{"hidden_act": "swiglu", "bias": "qkv", "init_std_qkv": 0.0214, "beta1": 0.9, "max_seq_len": 384, "train_tokens": 299900000}
MLP neurons of a small language model. Each row is named by its layer, matrix (down: output weights) and neuron, and shows model dimensions 80-335. Each number is 500 + 25 x the weight over its row's rms, rounded and kept within 0 to 999. Numbers have three digits each. A neuron's up and down rows have the sign that makes its largest values positive.
After each neuron's rows, "fires before" lists the tokens most often just after its 100 highest values on Wikipedia text that the model never trained on.

L7.down715:501494520473492518525485483547474506522469492483494494467511487502494527510510493469509486490507506490540517506488555468483486473501496503482476527486511466488542513470516519538526491533507517464511510497494501520494480451462502522460500530518524479493472535516498496519492513445484512515507469466535515450531484491493499522495506475533544481510470500522475447497492504428535503508491502487513475532474518520500557466463491485493536485471491508501481503444492495486501501504497516483556518507528521511544449480535444502525491500526534480463513500495498540485499493512488526547525449472532469552486458473455485557497485503518499537474515467535477490467524460465519502510519478486517522465508503513522486471508478561500515478503503526461552487496453544513512485501476514
fires before: "0", "1", "2", "3", "9", "4"

L8.down686:467506546523538490478535532511512480461519530502488486486491520480453467519554509497462487502498474469485484491509501469504456515529472479466518521507484509510493469483472445523525489503547492521520522538488490505514512544498515486524520486513471500530540516544481541497465474488549506512518475436507484519478510489485486543534509526479467464517466510495518483516519501505449475476503503562544501519480475487488530473480499512514516483507477519472502456500496502502471473547479537521475489449500493527479485515494465474522483536502466512536550479494488530504541531488506500491490513496492498516499495556473487501519527469495515480515483461478494506529475489549484472459563480501542546463522510503541468448494492510531496532522499528505499454473517473496513486458477472
fires before: "0", "8", "5", "3", "1"

L8.down1017:474491514489519547491453511492476464538488511475504518474507530511510505472545546465513479529480484452475504569515513531494495484504532465512504484527477489514499500530525478509490495508524551500494535488501514463474500434499465446510494481522471511464489524526495481462540539531466484497513510492562496509464488467480532518493526505531469502519495483479529497506526478452480481435465501503512473502496489489489547515462487492464506499497540488502518459503487466453513510559508506445503459499470483490512462549439513513456491527516487505496470490477514476462482497419487489449506546475475510512545520499497511530502506538507499525538499525540482510496536481496520496484533481524484485495502540487490494472480517451500515481539478523511517500500479544462526494488489503
fires before: "1"

L9.down339:526507533573500483493462480556520478539446523507499535484512439464528521471506474518493475451502498503514513463485492492503477518474472571489452526476477493454460508482536517505502514463460491482514496485490464525510460509514505507470522504461502540484515546546521497501503467479536469529498540499474508463525466509511500480502500516479534487528501510494479514467509489486482506471500489481509506498496492492534520503515483555531508494523504533431480533527470530468532490515560496505507516463496490479502487434517538542486517451508483473494512501489487545450458522473503496472515464506535461512483482504508508505496520465494448479493460480506482518495497521528452513527494491492498518527489481479465487540504537494488483481481517501489509476498540465491501476530499444
fires before: "-", "|", "\n", " |"

L7.down1165:484482489538507514496488493496480469531505506465476453464521498509493515478531516522532454500493491482515511491524448510512483487474536528494523474505439531502481468535499516496506515533469493517476505481456550532515466445453520519498530513506494474509466482514494504475491512506502511465477511477477509523490490477490498503528556501527537449513485453485491522471489551464535474535558509514519470516453484494466478499469504497494565494524527487504495528495446507523531510522487461551496548504521473471495514508506507510481470530514422509521476508468480538505491503538530543516482523499506496518514489513535471534458487516536496496501487488508468491482500445488501508516475508465487535444494432498489492523507480492437495511505493502501486482487508451500554501500490477
fires before: "4", "5", "3", "6", "8"

L8.down1064:489485510521448489532494470519529513524487480466493570476502492524511485472451496507486510479544478502503507485484517464501459547524515493525491499538470519525479477488478533495514464473481529499503542562496487475529479530472509497541460504508499539521526507464511526476509491525478525498508510451492496483488492515501514493499471465482544511538486465515502522498529514517489512495488484536468520483523503484451500483508526506479480499472468502509490490511512473488501494480467542510500476498500465496559517540517513519515519557524473499499500499533507464501492519523486515465451486486500557482472497484484469502480503548501503510498519502485495477476482511488511453480476484493555478516524495515476509505488488481494524423475478469512504468540496453457478525465509519
fires before: "-", "\n", " |"

L4.down680:485515483533469520498514504525500514529519471478516546500465551492554465515507508515530532499498473473520500474504493512523500547500485511507528525514470491459462509499521505503468470500518517508534548512491473473522489514500549502506481497497506480546510530528504533489471494499479483496532538536522521481507519482497492522506470501508519499508468492478470498463489498508530549485510500505489519487492511507488493541506500460450496482489462498499483484520509492490513539482523436478505504476525521508490516472525487496474519459461505492486512462504524433538512505528492466550469470462528500468471520495480493491487498479486541487506529514463491517538472515530446513479475526468491456494475531496509540526530483502502514473500448481453491513529498494493526522468507495
fires before: "-", "\n", " |", " ", "S", ":"

L9.down118:521511492530440515509470490495466495517530483546558537485496503463557499497522494493482489499501475470510465510500478520494452499481488527539510502493516478517460472521464484478499505520499506500497498472489524488498502488471503499504495473496508475504498525516535522465484496524492512529517487473496466521505498499525498510500527471493526467495518478483524509496496491494476506500469448509500515510492504458468477518513505454488492495478488476465525498486487477498523518479475546466493508505472470458496451541506481522520483519492418483495500485493515523503455503514446487489471492529545532474508531533521513486506513552474518550562500520543498502514534476478485464515527537479491490527526518457525509485547468476501465494480486498497520511475504452502509544517505516
fires before: "1", "2"

L7.down423:489482546480501495478512509520501530488503481491538497479520503511478508473486542500468481500496504527496482480458489519500479516525465520492523518460476507554549472497486517489491521497494509472551464511516518487505498512500469503474472534505508473505519516526524483497501518520506545484535510515509496506470482515496466563476455481514516497521471491427443487499513506519538503464463509522509474499522488507502553511505540461497526516489501528537479537501496525485498485496459497503473475546496512463498522528507511496450497521496523545530443520511515490495514483520509500483546487484492484433509469534468467528474498479497501510507462477546489480470487465506496512517497520464486514468481487514497483446504504462471489475483535530476463506539488526520496517526508577
fires before: "\n"

L9.down381:545497490484482474511495508501484516496523500484495503523494491498565515519510506522465488501550513488485513499468526537510521500496470493466509478487482487492487490467503479487520484501519497492492476481507520502527481506550514492502518478504548487508475467538464499489534527499527479440485468443475487531487460495499486541491487491506478481524488500474474485509546512538504474515511530536497548521525482505527506497509496519486530509478537467476518498506483470520491480514480468503485492533510505498500491486464483538480520512483532508560470510471507510505491491508465474478514488457482477479524537438451463521547502488492529523491513459457527469501496506544476546487504531524542527481494518485475532500487491509472442508514522476460524470499499487508480513534495479
fires before: "1", "0", ".", "6", "4", "2"

L7.down80:486516491496469523513518454465465511518496505478547556505463509504485492527489463506483498529522510500537463467518465510551538490490465468495506501488492518513470546525503475506477506536498500489475505511483508501495438473464487500498494485472508483469521485495554479508500523507441507499513488481548486529485506506498500512491512485502527497476525504524522503526454508501481529444498514509531545506466468532548500519503512478493510469510457516503488496501469519524524451517467567503509508497505521492537525481459489510444519478515513511491537500536518495469493511520467499503484501492496521508510530529527524454483507511444528471501484544550487452541539469465517506487463539481510488506512503488496497485513441534508504481527462526462483498521492445565499480514489492
fires before: "1", "0", "2", " had"

L3.down714:476526514528462520465498525534467521500512508475514506493483525537486542481502474514488496496478502484512431489453534484541481530513547506516500492509528541520482466488493504454467464461507462474499507499512524506509499509503545519566518454527517496480462492481495550490538506518499488519473520484496505492505500480494547525499514519476511456482507530498542498469470483512517525511515498483474508517487503517475500512510506438554556522505485542521496501486458476486507530494505494476486489491444454490482509498503541507506518532523548524466516484514536523484525514534473514513474483518520510471493495482517494477501506502474518516536504494527501515513491497507528490479520514482522494484503502448486527480476506465482505468491479479506485503479512502484526444507528497
fires before: "|", "\n"

L9.down553:513509490497515509501488510499474486541477501469491546493485500483511523495514478510472513478469476481522507447483493508486449487506492483518477483488493535492491464505479512483500496461512484465491487505481502480533512514428496517471508501485505478476501474503488524543476514493483498483456508508480476527503469539513474531480489500469501488459483506500492526474534468521518510496542445510498466498496418516516510535434531524514554512513497485468467498477519490487486487534514529489499495536532504491525513484547528468487484505559491489481505474497519512514500510485502536523471525544559496514488487570497511528510569488527484484502521494492483496504475526462511498495485510486482536544517533514443508530520473539513505507532431478493495540544523500469472472468525478
fires before: "\n", ",", ";", " |", " "

L9.down1090:509505552483471547512465479542503495476553494497459505473505516506498493451483506512513492494510510500497484490475477532454523522477505461476458521453522482479509509554516513461520510528514472479506489463438504513516543494511474504459507502495491526516494560501480508553543521479556487496494523461471537505547477534489499512533482513502485524498522499469478539522519505517470485524485494525540522510535465490510486487477450467500532480476498508541508524486543500504517467479489510521475516540534480480525526493509509478478505512546469499489469473487521485496495470557535515459489502489530491497496474499567537551518505494503494520460525496492516497490513504517535538506509505483528512491526448523481505517457461489479479526473479506517502501498504490519478505510489480
fires before: "'", "1", "5", "3", "2"

L8.down695:497551561505472464502460522502460522505505465481521517478505524483535491502506555489510511494466494523486530492487479462495508475478483472486496501496492516461458514481510493505470502469500494545478550480438501533537475490477510459496533504527464508449485546531507446509456495537503498511483487483515505550527466486536490509475503456530535430537475531529489516505524513487502541554524498558478487522509483521486530520526496516497514500498473460528486472475485506448502549496513451514528488525492531498478512524521442506483456500497472508501487467467472505502477487544482489516474507524488464506514487495489517465494513512505511518538529470482447527483500472492473501546492505489519512505533517473490518508494555498493473508492504513519476495549505471492515503470539493
fires before: ";", " |", "–"

L7.down563:454506546501489476526501535512501473513518485501518537472512455460494516528486498484498534456495486537484518459482510491502482513517549519529488497473519503468563491539473516486457488445462514520458509458464512474491508443507512475512498523511521502480508524513501536428474495468496451490504518500479500519470474430499481472520498487507518522477493490509480499477530456499466443517543438487488491510500493517517482542508488522480521496518498500497489468469504504457532508503515516451524481503478566437544531505486480443485449523475508529447524503545509528537505528507479499482502494497498519482463469532485503518470499535519532459476506491474486462509472504465493479519459530513478538506496533523507480531518516508466504488477468493495462535541529516502514478487450483
fires before: "\n", ",", " |", " The"

L4.down375:523498510538525470494551537509531449499516503524499505493536549455521492489495463479500501531532494467492526499517522518488481497496499517523542448501514526492509538527516470468475502495513489522504515533458507496485471496482510536495480500500489514533476486493494510505513442538512576484533504460497487524486477505484541505508473520523480480483448478517520508503494491490503513467520531512501499506478490513531585467489493537497474494532536475518506521454472515522472544510475475514512487498505476525506511516502526467513500482544509490460554525476510471504532483544533490504479467522473481521560481493468510484537530529500491490508531471525477474489475504504502471554469479540481487522480521463490487467502505532482513506517523479475455454492522481519513500513492492
fires before: " |", ":", "8", "1"

L4.down927:476479507516480545462533513503505501496537482463485486498475482530498479496443545477511538488513473519503479490500479496500515510437542492485505440513518523510486503498488526534451501531471498502529512505468492448498487480512515505485514500474533513493479479491476482487486540479461533551534497541496488488475520501500467474526506473485547486484442489500500479524501485484490553508514485480488537504496521503476469507467470472509476494513530526518540538482450528468519492520486500497463477476477450503507539542556516462475478504506506523523469519503511500535475514508513486480512499477492503482477515498492527507505548515474470495523479498500504485495471508525549497480491488431498525497518504530477516451508550507476490504487490515526544501519502476523588499461552511
fires before: "\n", "---|---|---|---|", "if"

L7.down595:506538461492488477467480473499492544530551518528497459504468534479541456498511531487532502519559531517501476496511506480518501543511476503479478511476484469504492484527540494533521484504554490487512495489538496513487499557476523520465507491533468476476471487492529541494528595459518546517511488478515489557480513526496508537506482487500536484454490507500538512543489520528507499491518475503511581523490503482492474479498500495441514521478487519501516468545483520519493514510489507532506530534497471516501457505483512460509474527491442473492486541449508538524508480518477525492464482522457508482504525498500484528531484530453502524508544498456491510493507485503513468492501507534489477528530519453553554509496469516494524545504501504472520514484496509506508510500456493
fires before: "0", "7", "4", "9", "6", "1"

L7.down230:513506537512504546476513558473487504487473518480503502447519498474455520491483497549461500499477524483497463499525485477491510504495489457502500529470515454507453485490509473484492503523473493492466496465500524508476478437539479519516567485478510462480478522523438530504455505514509519461526456479481501489497492475539555492459539517495533487526487486485493513525508492465490504488452469509512502538491501517479438447474502492467504536527503503507564543516531511492534490543513518464492493535502534516548496582459501479526463483505489482489524514519473459467458511483476463510512514542502534518516535534480490499487492477514508515509477491532507560502523468476529497507514491485484499546517535508495532492506491459515522519509526504517472480484483532492533491508479527
fires before: "7", "-", "8", "6", "1"

L8.down1205:515524521527545513498488466527531500503491478504484508491498498515513541491505495467505522495455552511476508441482475504504495508499509498494490490482532458524445464458458496509521529468501482490485520489483486511553491500520500489488506516511518518478505507516501495530481553515452544488496512507489542507500453541516502485464503497513497517484449542510465506538485508487519529469427511545520483511506491525506507495545494463477519535482483500534475498432488521544510470482514466483505556529518524531522529479528524525489565538516514477527495486502513548557501515484475502562539471498489515537481514486542478546505500462518512496492511482519496456510508501457534501542492525478516523451531497480478468550557466535505517479514505497481507470517496507484463481516504477
fires before: "6", "3", "2", "1", "7", "4"

L9.down806:495511509488491508490490537553478467493513476486485500469511507511547494513489487536496479523524509496516535534494477467498491521510515483460492511475466466466502471522488515471551506484495496480521509496523511471529495471511489520545514510505527506495496470456491495547509495510439518461500496451475488533586465481502539476483515509510524489546454516486446481501478544432535500502509524567509514501520508472497493481498487523541513487523565510508497516485475505552526493470483477484525497531467523520500507479532519463507536471534517501507444506480517508510526493526487536457489514491495482515494444453521512556493515518480497563491504464529509441475509521513482536522480490536540481513497469534517529507491527508520481478537493490508476505493492518472512530502523500
fires before: "\n", "4", "5", " ", "1", " |"